config.yaml
d_model: 256
init_std_down: 0.0521
optimizer: "muon_variant"
beta1: 0.95
weight_decay: 0.0
schedule: "wsd"
decay_shape: "cos"
batch_tokens: [65536, 131072, 262144]
seq_len: 512
doc_mask: true
dataset: "wikipedia_en"
MLP neurons of a small language model. Each row is named by its layer, matrix (up: input weights; down: output weights) and neuron, and shows model dimensions 96-223. Each number is 128 + 24 x the weight over its row's rms, rounded and kept within 0 to 255. Numbers have three digits each.
Before each neuron's rows, "fires before" lists the tokens most often just after its 100 highest values on Wikipedia text that the model never trained on.

fires before: "ian ", "an ", "ia ", "d", "i", "a "
L8.up546:111147069098113068155167120112114128158141111129128169140093135140136124132159119142136111143098131186097118131131100137138077135120144125169118165100146120105134143129121128136140155162123157141124135138104144132172114098119132115072162155120163120135154123119127158117142134104163132128114127120157142099144100149069107116110108117106108129121064158153123153141130101162106093128142
L8.down546:103110110083149134117165169136120085142149119110093142127114114159112098149113093130113163117141132101102142102146180071120166163116122098154106132153100113112109141127173145114143154102094123145111127116112170127192112100127120090154122121101145132146088152108103137171171096143141097149091129126091084140107151176130125137128117110174122139126160124194140109140107132159114129134128

fires before: "s ", "s", ": ", " ", "'", ". "
L7.up701:114167129118158124125088140145111161127131055133098092114186105119153139116130099129109094116112141160095126114142136136158167162148100112135129113118134134143113125124122135127142150126115126132101106159163124106109107110134090133144113142118138152145103089133103140113152139101126125129089162098132149159126110109132112122106087136126141141124137115128133128174205143099153086134148
L7.down701:112085155147113116137127117143136175092109139090146115143099137166096163092147154103126126150131093154118132127128122130141116124108148106109167093148109154111123120122123110141105140116125119090121128118121132098106165093119180157163128095159142114160092112092154117141128136135125111121151132145124131131143149148158083179136137149173137107141126127138122114105111135101091135173132

fires before: "ed ", "ent", "er ", "ing ", "em", "ent "
L10.up316:114123118166110115131127096113118117093097095123141090102120144139166119123159126134136103131073143135152146098140178144145089131121150119140099089077131143173110159132131145116091106140143107125082090111055145061126141143127138136116124094098123136133106122135154123150135128105126107139100123173170124105157158134128175171147105111136163123082113189182148125099158128116112111135120
L10.down316:131128153112165099120175134155132096101135113115091110112126111137104113109127132133137124088124137126133149111117153149109136148125142091168118127187139110122148165145122138169141156159094129107137149061145153142129117132099075118140104174125125111167140078116093146118086148123157153110124173086087165143152135157117148165170147096108123087123147135140135142099140129119115171117081

fires before: "==", "In ", "The ", "===", "He ", "A"
L8.up616:120136181135143157111222125131134144147140131156119144143141137159142079111158103115142119125154091157123133092112174139098110134112162116094123114158128137130091120123124168117112148138141156136126102122146100117124139127142112113135128106137152128150117153131067114170151161077133158100085162125133153119133139079128135154145117103109142085120145094118126123124133081108160152105116
L8.down616:145140104162108123129255131156128101091099149134132110095106134142175133081140165138132136089140022118152098165141097117129112090098121138159140164114105109103141126141106085135115121136118136131119127097162120150124103110169102137102144145143175099152133116097132126091094106182110145153118132128115165112136094117149166173148118122113120174123096093125134129141137117156148141166100

fires before: "t", "s", "v", "g", "w", "r"
L7.up923:104115119119139073140108114117127108125120138134143123158148126178118160148130114106136172115085145107137144091099146164142090093140119136093132108092135104108150142160133147135131109109162123139116137146162116082112074141145160126161106118155106113132129159177119143142122124120107112126114133044171179115141129137133104142139079140114151095124116093106163171129111123137102125118109
L7.down923:166123105102101111146145116140137111129116112100171120111142133156116130104152141107131173159085122094109093136136145136145121137124108140121185167126171133087171166129127121127133134112119096151170132111140160157156135150146110135158087118152159112126126138154119110109170139108117161120119130087149131151120120111113130123124088147104107068173117103146118108159101132167136127117108

fires before: "==", "In ", "===", "The ", "F"
L8.up829:130136158115130138124222152135097159130119148106125114140144090129141094128129126143098169130114096145117110087106096122079093108128142130076158114080100089119111109124120110114063092130173154105113134082100117137101137119159090123131136134151152148109148124127116097132138135086128133113112128104144111090175070111131102137104120117142145109135154104128128148139099140128128164132159
L8.down829:091137103103161138116255114122128136116138132097154143110101117096105129154111159099184148167149136119139112127096119128075123147058153132120141143178123159181111126125159110140104172142114127143100132119107145150109168143137132100100145116114142126117115161121118144109132129138127139107138121132149138101104122110142118142134156157127100141141117144130146128138144122182102136116141

fires before: "d ", "d", "e ", "c"
L7.up790:103140164111144141140113110080142109126179146104121166139099118136146145116135127126127128131130172090098107095137158116089086128141159112083122120111096123123123165107108126120118133125095116121113103143157115136122144176128134092083106142082184120149139155090187143117096150165171124144121092114130119120145130174171145141120149144135143116147069152160112125139106100173127129156129
L7.down790:149075115134167174129094101127132115120147098120119159145121110129132131120170143134173157152174148133126137132118122153174157155136116088093121099127115104161153140163097136086143128109144092136139102159157076156147140143155121149091118138097142123110115117143140089104127145147140111117099138116120102169136118132178134101125122136125118122090072115173143111110187135114144112149127

fires before: "d ", "iv", "d", "or"
L3.up720:157146129143105120124140143105119104138167135146110146103156120104131156137133113120098118163064143164143164152130167112122119123156131104105127145119192135183140125151162165097125089093142098117112135112141134100106119130172138071140174076116114135134127113132116134084155153147170148140133128152099100106096131107118150131141110077104166166112169116124138114169148161157117128147158
L3.down720:128130139147110115129086110148124101139142163104113099126160092080163126135162100159115142065133142111109096134147094174117129075082105173121149152148121086104093105077102131137109137106138101119107113127137132140149129096137127106146156112115145132085131123095137120133127105159137138129138121131128120144149118111136121121082185122135093160198121113142149081150175150119109178134126

fires before: "ed ", "t ", "e ", "ts ", "ing ", "tion "
L9.up171:130149074134133093122186160172159127129097131146129105162127110135109160128140116131115096109126110159145183122111134111091093154105129138105130132122100111127151140085130118120142092094147142119164114154170110091094143132101135098105160135140132162137142141119122139114125095155098141127111181119119081144106140132100134120138114127168130135121101149126139119112092128159115153156144
L9.down171:118120145140155124167114150095164154158114109133140138080140149154107149120161140128134151099091181132136150083134126144145149110122153137119121158142101144136168155130142126155168083078164080122161103124156121144105124164170103128136123147092117079117111104149131189135148118111109140105112146100153124098126135133159102113134125118132133174141133126131137132104159142136142145158093

fires before: "of ", "el", "to ", "as "
L8.up180:134150128163147138135114130152159113133117178149118151146110140156122100117119131199126135139101158123084133117153149123160113164130090102150124129107138153125158097178104135136134130128126162090171134145087146149083120143170115124130140166135125131164141135130143144153121129098111141104154145132102120139121113102142092145108105132092162122169129146155104114157140162101156150129120
L8.down180:108141164088100128122151141110123173129097134118154105096130143122142179119155105142153118131131133149154098133133105106159127135131157153152121104120139143107162094141134103135097109120137148124107146131135104137134116146117087086126160079103104139134119109165080121145080122110053125142100083123129122111162100169154115116114100107088135145126115137139163135113125131143132137144079

fires before: "an ", "ian ", "ia ", "a ", "ia"
L6.up574:135126112166133143104133117117096117161158105164118113100163074105137127139120113153127120131061146166086137129140151164146113136108095097153078156147134132114094144109163160157143115171124143139145156112119141132114082092123143092100135146164118092128154124131123144143112151150156120108129118117157091137174128141130117169131140147151130180126133109121143114185147124124116107125128
L6.down574:141122094138119094152156127146128102163175110120092110144123138157123103165109154130117129131119137175111106133139149099121178094131123088130109122144101127112132156112124105166138118162142131148129174114133112166136101095106126090098097080148140107108169132069125115167124085140150130127127113129098092136142166143107098118139135156143088137123150121073143148123151154167102175114096

fires before: "ud", "- "
L7.up478:118175132172140155140163086111192135117122158142188125126118149115103113109171144140139133127153174101193176114121118143115143141133163154107073154104105090089117141106107087158143115096085066146149136131105114138099163112130120148107138115153161111097091102113085125173105128114113154133114129096174133146119149134160113134147149121134107113122155100089114163122168153092140135087107
L7.down478:141099175117110097113073137144120096103150127129092136106154141118147169116130128143107133136106087130121167149121138138127122169108130132139114111160117130144102120118148091098136141132136102169144173140086146136120135104130154143084120139086104079112098168115128158167090111130112118140082135132128135148142114166175142123113138118167134110153148132131152127121115097098132148122158

fires before: "ed ", "ing ", "s ", "e ", "ab", "ed"
L10.up520:121152104140183129159129104115161124110140055118114096127142165172129146096148103098102123113162133131109141126120164141135108121125154110149188115114086127096102142115104123114134133108122126131104117082103127118123169112108119092141140155154146147163125114132168220191108095133131139104135135121140141141160126135110145119173147108114129155158101139146132131098172106156110126185174
L10.down520:090149149109127114169140143061090145123161112146112163100124128138101136079153103118124130140122123130065123108110156147155120084094157109148179106141100140134115124144161094098109153103160147110132136095128132170153153086115128086152128130108137108125158127183145105164118140123102124136097106121129136126171118118102139120181103123109133122157152111127136137078147146135124169147134

fires before: "| ", "an", "ec", "- ", "uary ", "g "
L2.up310:144133117149136097123157131145125128107108133147113123143135129168112114122101106123140141099140156063131211141125174117117119138111123091151109163124110111135115146161155133155153114140151140126148109143101151096119079119120103174090107097125154145135093137146076123122132111122131158093122113069138130158129122149148149101161131149112149143143158163167114093127107147135149176103081
L2.down310:155116116146184094141158138179097146162140121172116157163172133141118130103114135120124127126129114095120130161166133101116110152115070099102136149132088142164127099126139091142132125185125102131134142117184121108097152085142109122100126097117141150126128090093154131161127118166093106129101121087122139113124158185177140107172147106150149134101137116130144109122123128098166121134116

fires before: "==", "| ", "The ", "In ", "===", "S"
L8.up791:110132145142147107139255130086120121097125134121104122133132122131131107103117138110116095138128115129160135087133162122105111108085150093097145097100157099122132109094094108099125119121132109077123109119126151135108126126141105110170133105160174139118118121103099101117131149097099147123123122141132125152166090138130133149118111133130109081107108100094109144120138116140155120158113
L8.down791:138109146104073100131255095123158088156152132114122151104103132151146120126146121117117111133149088141118137135145118145138083141115137111123135120110110082117126101155124175164127091099121116123159099131120134129148117131143099138156109128093164125145123140125110118122103143105124117143143103127114158115149118180109147100126124108141137135129139124150089098128097151133135155121138

fires before: "e ", "e", "es ", "al ", "s "
L9.up275:131084126139092159118110105108124096125171146104123107112124095145144109136101113072080101113149118123145171082139108152163121157109133142147108168095115084086123115122130177178188144124067122109134136123120124093152146121140136137148134093142099136117139130114153153149157175140119153097099085159105128131112139113147091118104091127149085093134119086118109172128145106122120125112128
L9.down275:116140144154151110132127114111122130115117165100118112108118110147130119087137123124112163132136128122088137159199165096132136096129190112138111147158126149150125089119107138116120123120116159178088144108130090111131157129167176132144123104132090093096152086066116207157120099152126095112143125123087161176104117144110143155134130146126168137103154140112131105141127131144094078125133

fires before: "s ", " "
L6.up98:090154105143133133134122188120118140121149157134125129133118137136158116074172199124158129151101144126140153098156124112137152163151196120122154124106135098163119137137157100135102126113117114105110162131176151098094138075125131126134071093113181129079132135112128100100164163122112142137124120160130118130117162147103110126162118110130130112070156119113131145096151143128129149130142
L6.down98:148128139099080129110136114165110122120123143094130117103172115140117143126108118128113147050142126127151112157085119148115126126103105130098119091148129166096110111135129176096169132176124107169136129133109127096155131154152118135091184141133141135166108111198132135161117111134151148106128134128092137089095082104159103109099130132151115142158155155135100145120104105112096076151132

fires before: "==", "In ", "The ", "===", "S", "He "
L7.up681:120165145129154153155190109127135122112152118133120149171130127154139132119118112090147106159126128163107116126130142145104108147086131120080162081099117119136120151111091115100131095154179145154132130164123123154086120120150153132131124115135148156131114134127118097154143149101147155131077142105145139136194121109157099166138130131107145098108110135151116103124169106137140126141159
L7.down681:112079168122140117130255152138140098104172093143176138132096111136123117140142158090176159144141094133133126165137123123127070148113126119167140150144132113106093152112089130117077116127144156133126138117107117141062097132183103130116101119121126149143138155119155112118137114109147110155103131122112139102159130117138109162149147131118115121136116131116177134128125131113180140141112

fires before: "t ", "t", "v", "ted ", "C"
L10.up594:107147144125164098131125118141093161095121111101108118142143137134136133143139151098150102150082122111104146107116161099124154143148116099097077142130108081101142129108108159131146118126118148080094107159180128113077118126147144154170147099140123125088126123148155126137160087171127127159145153089108134122117150087113111141141136148092106111148105122138144121094096160118143083120140
L10.down594:129136113171116100141064122118113125151108100135098119129175155139071139126142114118124120197097148140130112151095171180124120171116129110142157118111141121136126150151116158093144132098095148166115116141118150146161134152151150119113139119121118102128096168129142141141138121109149098112125146125116141125151133151108155110096134120118125170149133137130080161104121096111118136078085

fires before: "e ", "al ", ", ", "ve ", "on ", " "
L7.up128:101139118113138128164149108172108156110122127081135116166101139181176106105094081135116112090133159134168161142132171147159121103128132149164083095149129145139122116144138168140170133138103106131090153104126138092138113117096057122140133113149116135160118134154125132179100168125154123106131147161123136134101104148129145133114114107081129087098139103106127149072123107130124105170119
L7.down128:140132200116091122165136124079138162118078151104115125116141126140126089107138201131127122155118156116111151139136130134169121142113108097151175188123139136133134136129084183111114115124115122121090164140133145119143151108120133129167143125167151144141131113108093144126112144158129169097101127114103115111077123111107149140134116130159172128163122126087117086129136081105080114164135

fires before: "b", "d ", "ed ", "or", "p"
L3.up155:170121114101162113144143133147152094121127101140106141100153143145149107115143151116076109117102152106147130124140166129135097164118156157112117126140196121156136170121126127121125105146131090162127134134137095127102095096146124106102143113099144174125116129113084100147156129122131104193112123162091139156124072118111153134166143059128154107168117152119132112133138130158146123144132
L3.down155:148168160086143118145109118148114160119179100081109148112145143125151184117126117091125104129097132151131110162094129176129119176147137147149139175109126084139131163106113132107109094101138129102115136104106157112121162151146133145142123113139148137092117097116190153152097084131097149106126165121114151136125115153093143098150124109113105099094128119127111120117127108122135145139122

fires before: "ati", "v", "ur", "all ", "at ", "ti"
L2.up975:165120107110070151160181122125119128143089161098152123156140080117133144120133129112146138101107123088124094153135102149113094117158102149173080089098136137124147154108130139142134149128127133116125108169096135111110078142120136125166131118107126147166176124120141106117124124169150128140093089135124109115100090110171141146131148148118154101122159121137143162084141154084096095125128
L2.down975:117167124134156101123151136078139161141136126147171106119075137156136122141133147153130153125101112151120100129164139123119151097116096134116121120120113110153119106116127109158114142125110085143123124113099098085114157147158137138126136149088156135133138114117147115165113079128117080167116099147103128119133106079148135134101181108107188112153134128110130123144191132108130110094132

fires before: "e ", "ed ", " ", "the ", "t "
L10.up240:132121135162114106145121113157135104120101136118112129142115108176122145140139126106135137164152110151164107155128100122144142088107175098102150122089100150132133118095136117123099156126112148110120126069096089109134143116122143108119152153137199137093122153172113096149105111150118134143125159107148134140184139127080137150113154088115142122139127103133144131094149118123133127120120
L10.down240:126140132119141138127145123103109145084176138120130138088068126150130114142111154133155140142157132147142134119130133129081123143119092130149122125144104097130141121109171133123113144135152124110107106146113166166133138164100133132094104099143152111128116144091114122148121106112139096120108124123158145105055094125154106099101102134125120153119135135148111147124112148139093143148109

fires before: "==", ", ", " ", "s ", "\n", "v"
L8.up559:135113155149138149156100093155152117160149106130087155114162153119123139152101136141117109104088101132162158142098123135092125141135125159158135111161147175118113104080153133125163108150161130132090157101138123143137127106118093131142123134162136141133120139163128083183144121122136162144113145103092092104117125107126136153144077116085125097145103135121148119077131086076127139143128
L8.down559:134092129095090129124115149130131111087119170110097151103112119087107128139135147162139145163125161130086078127128146097142118114169103139113105173122128056135142117176121089134088152125110126149128081146133094077119091155129163111106138132097117110134182091113133130101099123167115164136106132137174154120077128108165128099131125106143112136133084114138111101179174128144127141126155

fires before: "ed ", "ing ", "m", "ment ", "e ", " "
L9.up313:120120148127129112161110117104122138131160113135118123143125153127160112143165092130097102085119148166123137166121093190118102126119175094143130090164087154120102176146140141180085110106142138162180116137168157141117119119146086124095117129117123130114142128112137129111156143152146149152076154112118108136152110104130133097128106107142145108124097142152163116105136125118113099144155
L9.down313:111119128102112111130177112099176097155137162134106136110064145130114109125157144161098102163138133129091114091095135127102139133095105131150127139134154122119091108123156108105142138111145075156135118127175161194090129132140127106144197090134135139098118091140118073137140095121120068118152084139164107147107084168147146128114142134119135117151113123139123096109149145133139166094141

fires before: "s ", ", ", "e ", "w", ". ", "sh"
L8.up973:120134154134146117126142107113188137132121131120145136121101120148136106134124125142096122176095121152134161119169147110141112128144107083128169166111143148139114107137093136119117114154171127139142087138155169109122147152111105139069123132167141127108130111103083149093147076149138157165099120131114141103105110100107134169116105116118160129111131154147106113130129144138133130129115
L8.down973:141113136133108101111120116111139103117087111135148086148154135114125116120120138132171129108095155134141136163085142132157148164128179140117083118115104124150172141075134140156117114159069128068143139137194162179128143144110119163164142126138109100093105128133132121112112131129123146122143135112133136131134108097106138114167158149115076154122153091094151135181133137095127107129146

fires before: "ed ", "ing ", "e ", "ation ", "s "
L9.up568:139129144143114132125169100164149106096109123141125112116118137158126142134130094154104156128127164178171116158129103208120073129119156149111116110114125160131121132163121133111097120143177103144126117147108127111111137110140142103074146118113112151129113141118183183131162128105132138152094147096135116150115146141118131120163091092132135138105162175143167094145116123150116092135161
L9.down568:140151106118123101155121166086145096138138108121118090137157127134116118121155160124133096126103178141142133125165130129132119109159159116123144127092106130161096143098164142148077159107141128145112147125129107173146138133143098121156123157152100107160120114158143138091092091127108122093092105118125128120123101142116145114115095104079132115112147152152143103051167156150130186120122

fires before: "iv", "d ", "tic", "af", "ti"
L3.up516:158150129103136173126139155161134111116126154199153070134126104084114133124110103164099125103105111149124079113090133100174105094145105134068147100098165095173147179114173131103121144156139100143149090124125088103174184131124119107154097127104123105116124120118109128153100127121096142127138123125112118129176168111128131109110083144104172115098163167130153125098151113101135115140156
L3.down516:154113136145119154178128154129131137120099137091111107132111121056116125159159159132128178142159127139124102131126118093172125128095102149153135152144124085113111122148113092083120148103166109160126146154134126104121136133158102147087135133158090079119152089117131130126127160148109153116128097113112147101140128129145118159128131121113131149099140157111162134106145187130075065146141

fires before: "ati", "c", "en", "at ", "p", "b"
L3.up37:162112085095135128106154151096121100072086129147133113111113109139097091125179085144098146106065146110138123110094138136144119118150100155150131122095090146136161108131139140154125098167170101142094133134104080117115158104136137135128127095115127148130101138151131158147148130116119113162119101130171131129102100129142131131132160163155138069148142111098125160078168127107126149147140
L3.down37:133115142108168107125081185121125147168148134137138097100111150100106123099157116178095137098131139124124158154127104196123098145142156117129129108143094124156179123112142153165109085176113131130124151147139092124128151128147132130129170112118134088158138108114143134152101133147134150172145092132133135134115133127127090121121121125121139130117127099157131131108104103127094156143094

fires before: "ing ", "ed ", "s ", ", ", "==", ". "
L10.up505:092144132107110127130126135162109140126139145107119116148130110136113161160167129097125154110098153138113125125151122092143093108113155141134155105144129127152132118150138131122139126114134083131152127144114132127090121106130110133127113139141161100114125074116197114130153138153116132113107181110153101156096118142096149121183118073165151110096087091150091160126098093098112140171097
L10.down505:107164125132125115126142163083150173171092122092119136157165106119095146128130109082118143103131144100128113114172141128125133130158145123107164124132133125096135116118126112135148145119144149140120155162160124159137178112165095161129139117134145117114107111148131102169112141110119115137144120053115128117137088156111192096149166131160118138143085148168147089081127099102138088130086

fires before: "of ", "==", "in ", "to "
L6.up146:149121156139150131112143147131154125132129122153101159158156118111135138096127135185165140132135154118123124112116175153149103120088165158086142132135149128114121118136112100120156176136081124136109110125139160135106100123160157112145128169121189165152092132154162136118121136125106113119119159083108163122089130099157160132093102144118117145125116132136152131119143137143140169123118
L6.down146:114139123103143131123145130088154088136089140110101104109150129129145101137151108149112140087163130128121132129111089115115161099150104103141138122106136125103141107175179132141164129148159154145100141180144139115167165130126118086110165144127124088132105124097138129116109117121050149111139157092137163083106093121113112145097180132116078097135130134116133128111123126172123160167149

fires before: "s ", "al ", "s", " ", "ic ", "t "
L7.up223:080167096133124151144123125109102140138139125080086110142162135104117114167128160102184142165083142118134114132145105106140132149151082121114127115101129119135129161092142138139090121192123161106134177116138093148123108096148146108129109195125140088181117140099138176111152127143165106130145122156140179077137101165097142135126107141117098101175149100092117150157107137131132147141093
L7.down223:122144109154111150105113122121158163137140132092095106138133137149124108174113134123151149110126125086154153120106166146142147159127093151071141093135122118103107121104138124135143127131114119145140079137163158133100137125137137145145181182132118121131130136116110191117145115125128140111129106104087135103119106150156083141126120110131152061220140133147129164145119131142136141115123

fires before: "e ", "u", "re", "d ", "s ", "is "
L6.up930:135123163152130142137109078107080101150137148111157160083130132180112099111109129160118116112150152153124134164133129165085100141080178122151123104114120132153156124139131111100141137159116140160111100145120142117116106109150132153123141141069130095157094160091138142121178114171116115084158118133123144182164140073156134148148120112123131060095120120180165128142163114113127162122139
L6.down930:092120148121138163139132145136130091138128146099117156129126120158128095118140156140124146134121174113075158149091094118128166113142088123088147107139099110149110116119130159119108174100125127124105114133114136129107116115152126138090104153106218121188121128149147171126134122163150110145146114124124116153113077126161124150135116142137141097137126120155145094108139165165123108133137

fires before: "a", "a ", "an", "an ", "e ", "in"
L7.up1002:110141120134126144113083107174105139123119083121145133132135177117139105170140113136123121153108102156118120104079127126108102150146166075150078127110109121142081140115113130142093126166165153098142097135112138153151091126076087098131132173114146105140113127111161174148129112093130103170097109111143111175115125134109092133119119151142129098161154106097150138119104138122081131135164
L7.down1002:142163129109109112125130098172143148134106163167097091111115132170130117168176127126140135118165155114147111114124119151119114125135123086098114160175133165111133151135116134122127132140117084122124138127119115117097154115089100118134104120130158098106144146080138138170114104127149128118097144085085121127169139159081135129124128135121116138128125084111142154181147114172087108104116

fires before: "s ", ", ", "ve ", "al ", "\n", ". "
L3.up930:091107118141109143162161090126121181152148124131152119149091106166149120133107182146108094159100107111135184163136131163132133136102122124127155135147127126106165119155130137130143118078121159112114081119113147073132163112052119157067117162114136196121128090143087124145174135167129150151152100138122146125085153110146107120138136097143109117105123165138089087133139130158138128114139
L3.down930:111134152102093137106093108120130162140156082119132121097113141114141091096132086105164101131097098143140104155118180163137128156162097117106143144135148122112146124114129111128125109134166071103178129111152129101127125132120150164112147151137102104150164139102139098114151141141144177140069106123143085122116062161107153147157138155099137114099103110114170134134132124164133145114084

fires before: " ", "s ", ", ", "ing ", "er"
L2.up571:096139137172148137134110143119134123151138141148085162117139097120119092182135130155107171138160149121139141117159155109138140118100118125111123099123138088159126114123118155108093114203149135143122142121133153175130112103153108139145123101179132131157107131148115150127149140066108177124153142116122119144113115116124152121103136135111153094123100131104155122138152083146143133114162
L2.down571:104108122087107083142116129165146142095121172130123100091092152118125098113154185112112107099112096152115091128085123123165124123165139140152135124117096141091133167094134117122146124086103144114142088177094141119138151114081157116097155174101094128115139093157149114137148109141129135135130123103119111118141153123154130174144122105137122119154139129168130114132103166136126160144077

fires before: ", ", ". ", "\n", ".", "s ", "ing"
L10.up894:102116100120121149089099130116104143151120147120128109113154129088113124088132161115099103123096215122089161119125139099142124120134132104136121091119149159100194107145152103165136071190127134156089114123137115125128159116116097174163069123123146172049121113125110113153160145141161153125104087100155133118111127103093120163129122140115121131158106151116155104133137144131089112147119
L10.down894:152172149155142145091104130133172112097124148102135125128145136198130120117119102128128125155140110127157089131153117139120156117119132135115149131124131095113113171095104134112112132114090138151105094161106136156127066148166137095130160132134114105188083150134122130143095107139113119084127155104121154118138084137100120129144107103074103125088134140137147132107107115122164120077180

fires before: "e ", "ed ", "es ", " ", "s ", "t "
L10.up575:138092137167119111117149104165142098139110105121095122135117157153106133155140142097150157152153106130138101114092084139106142102080157111130138128078107117128137109094111108099074131132155152108116163095107087118142153095116125110122126149107147128131128141143136133123106109157123143110118175116137125133141103141088118128118126091132140095122081080132168147118082119103142082118109
L10.down575:094133126124076104129144121140105103119106111131078127136106132154152125165145144114149141154137148142111133122133094118098178119141120088127110098083124140124101118120148123115098120126160150113094108127109067115141157117126148080129137127167136134137107137148130130173109113197098174116085157097146124143121100150131108143114114039122155138121108077104170162117117139166101117102126

fires before: "d", "er", "t", "n", "s "
L2.up288:151137113152112112153141136121120110144141108124082084178133102083176109088152140121119151117119154129104125121132151165136135098116159127109124150142148130098099139102165110140125125119127119153093123103130133125102097125130142145116132185114085133137088133126167115110116191105105158126094129101111092156121163128145097115102153125118129155142091113110152107123176120189135143119132
L2.down288:163134138095108169133104109107151090136099140057133100118150128148171090125132109141133127117139122119121147169098137089123126120126120148129056126150156100088115134128126123128119087160127146130130095139109113171102177154115103145117143167110105087143123142086122148184126143119148127108125124098056109101150112096152120115094110125120166094147105142118115127179136123188142102125147

fires before: "ic", "ic ", "e", "t "
L3.up346:128156131148127107144072119148151122120114116125095151145127146162115144128130162144127100115112095140172123099137128103109132142142164135178130065094123124135139121124104105149113131139151133117134059120137155119092133118177109207132095138133128118184128132133120152122161145153130116122188128101147109122063114116108112128179149152154095127113128126077118105138120121152161127171141
L3.down346:118116095132141085101119106144123180104104093124123067110068131139138168140147182100112138125122122123139151131123115129129160114158083114089141125125137129109091152146100152159143160148161090165103111139151104170133121153173118123156137117123135145082127137069126110154150089133153146156155140111141137108140143132124126170127101145128115122101125144170149110122132155138138101122133

fires before: "es", "a ", "an ", "the "
L9.up74:115157146102143152109150146064113102121132158120089150133170090156151150182088140098125176139080098135102126124135123123102138146132165123116085202118157138106108133112104125105091091138149112102170114118147134119108106176099123122138135154129120162116153100120124133127110137173158157139109133117161110144109082127168115131074097154162100116112107123121123183195143124148100122150146
L9.down74:132142115107121089123154122142152103143154136159089085119107140112137139126115174163138100100155085145140158113103105138111130139082150099144122089130106111141117135110140104144126152167141162167097139169120124124135180137144152146101103077121096111122132164147138129177083116135104123119113104118124135106120122138142164147133130099111174120081123118116143110091139132089138152150136

fires before: "k ", "ly ", " ", "ther ", "St", "f "
L2.up954:161116152150121146136128134160119103143121153149134147185102150110116123163117120119101137157112148070126126123133133097116101098120099142106194145104116160110124129089122108112150113140111087073130158152116130104090116101097118132085124134176175113116137103173097089192127156120109151123163161099128098102108141117118108080160124118138139132128167090143171127125162128149098112090183
L2.down954:141137116157140153121091140125153084084120169089164133168152104134126105096107159141151136132102163111134125165119143110119106125137120091124119109131152134110117152170154129100119109125126129110124141132114144076143085147132095128171148180188157103126114086131119106114097120113138097094095131132095112149112118101131127089080126149130124151153124131110137181111096094128116171150106

fires before: ", ", ". ", " ", ".", "s "
L6.up710:143148154126155185170175113124108145106124153139111092111158141078126157125081141157081098126133121126159151126096124159103095183149097107102123124125144134112152106098103100150119128095136145104137114132133148113142093116106127087134127134125117164146139098070093107124168118102166151099110125139134131109164136110113112122074158140095133117109106153131097113116139084161166090119126
L6.down710:123128113126142107132102122139159150149122161124113112152132130150130094115158133128135137111150161122175162122151184137099104115122145187089129136136123117161167071121119122120148105109165151102128122149142121115130123118143155123118126103134128120141129138099171096125149102109125104114096152139154121152074117093104163118144140106121135131115159117111188098108171152199122160119093

fires before: "n", "p", "s ", "b", "ent"
L7.up342:146188135151160144120105118164096144155128122143148123104112128146089129104141182100083129104108123134105109125107147134139140120123144127100133118143155136152143148092139153118115098115121118141134132124117132144099144175107162120088131160111123110083129136119092082136143149128160157107184119100122140163136137138136145149097171125147134094154148136145157136119159127116159099157126
L7.down342:167100154137080131064114101111162134133139139077114175133107147133173118124087116129119128142159127148136121134145104110129117136140096175118130137120100120171152139119120104144117167110129101132133142128135126139152164103114116143118102078149145159142112098103098125144123126116110178099139178114123112150131140159158105089154076121145113090123114134155108142175152143147143145119124

fires before: "ed ", "ment ", "ing ", "ed", "e ", "em"
L9.up34:129143130093140140171149129139113104117121133105106131160136135162129152091169097137115108112103152157130136105098130167133135155148119070112111110126129156130160152130121169158092106123175118160159124119163099087133126141132147138118165101148138163161164098119137096118167133146094107120104161117167119193088147140112140134118133131132103157096112117150138129094127172142092082151152
L9.down34:093099136142138095151157144108142124113094143131116128121125158125184121131140148132150132153122133112083148133163152145119107100143175116107069154160106138160171114130122112149135128112120092133179130101157115147112132078130136124120129127163120126100160116136156087123115108119131112087114131194145153143114118102124135115118104130123126125141136160155129155126139110153087120115142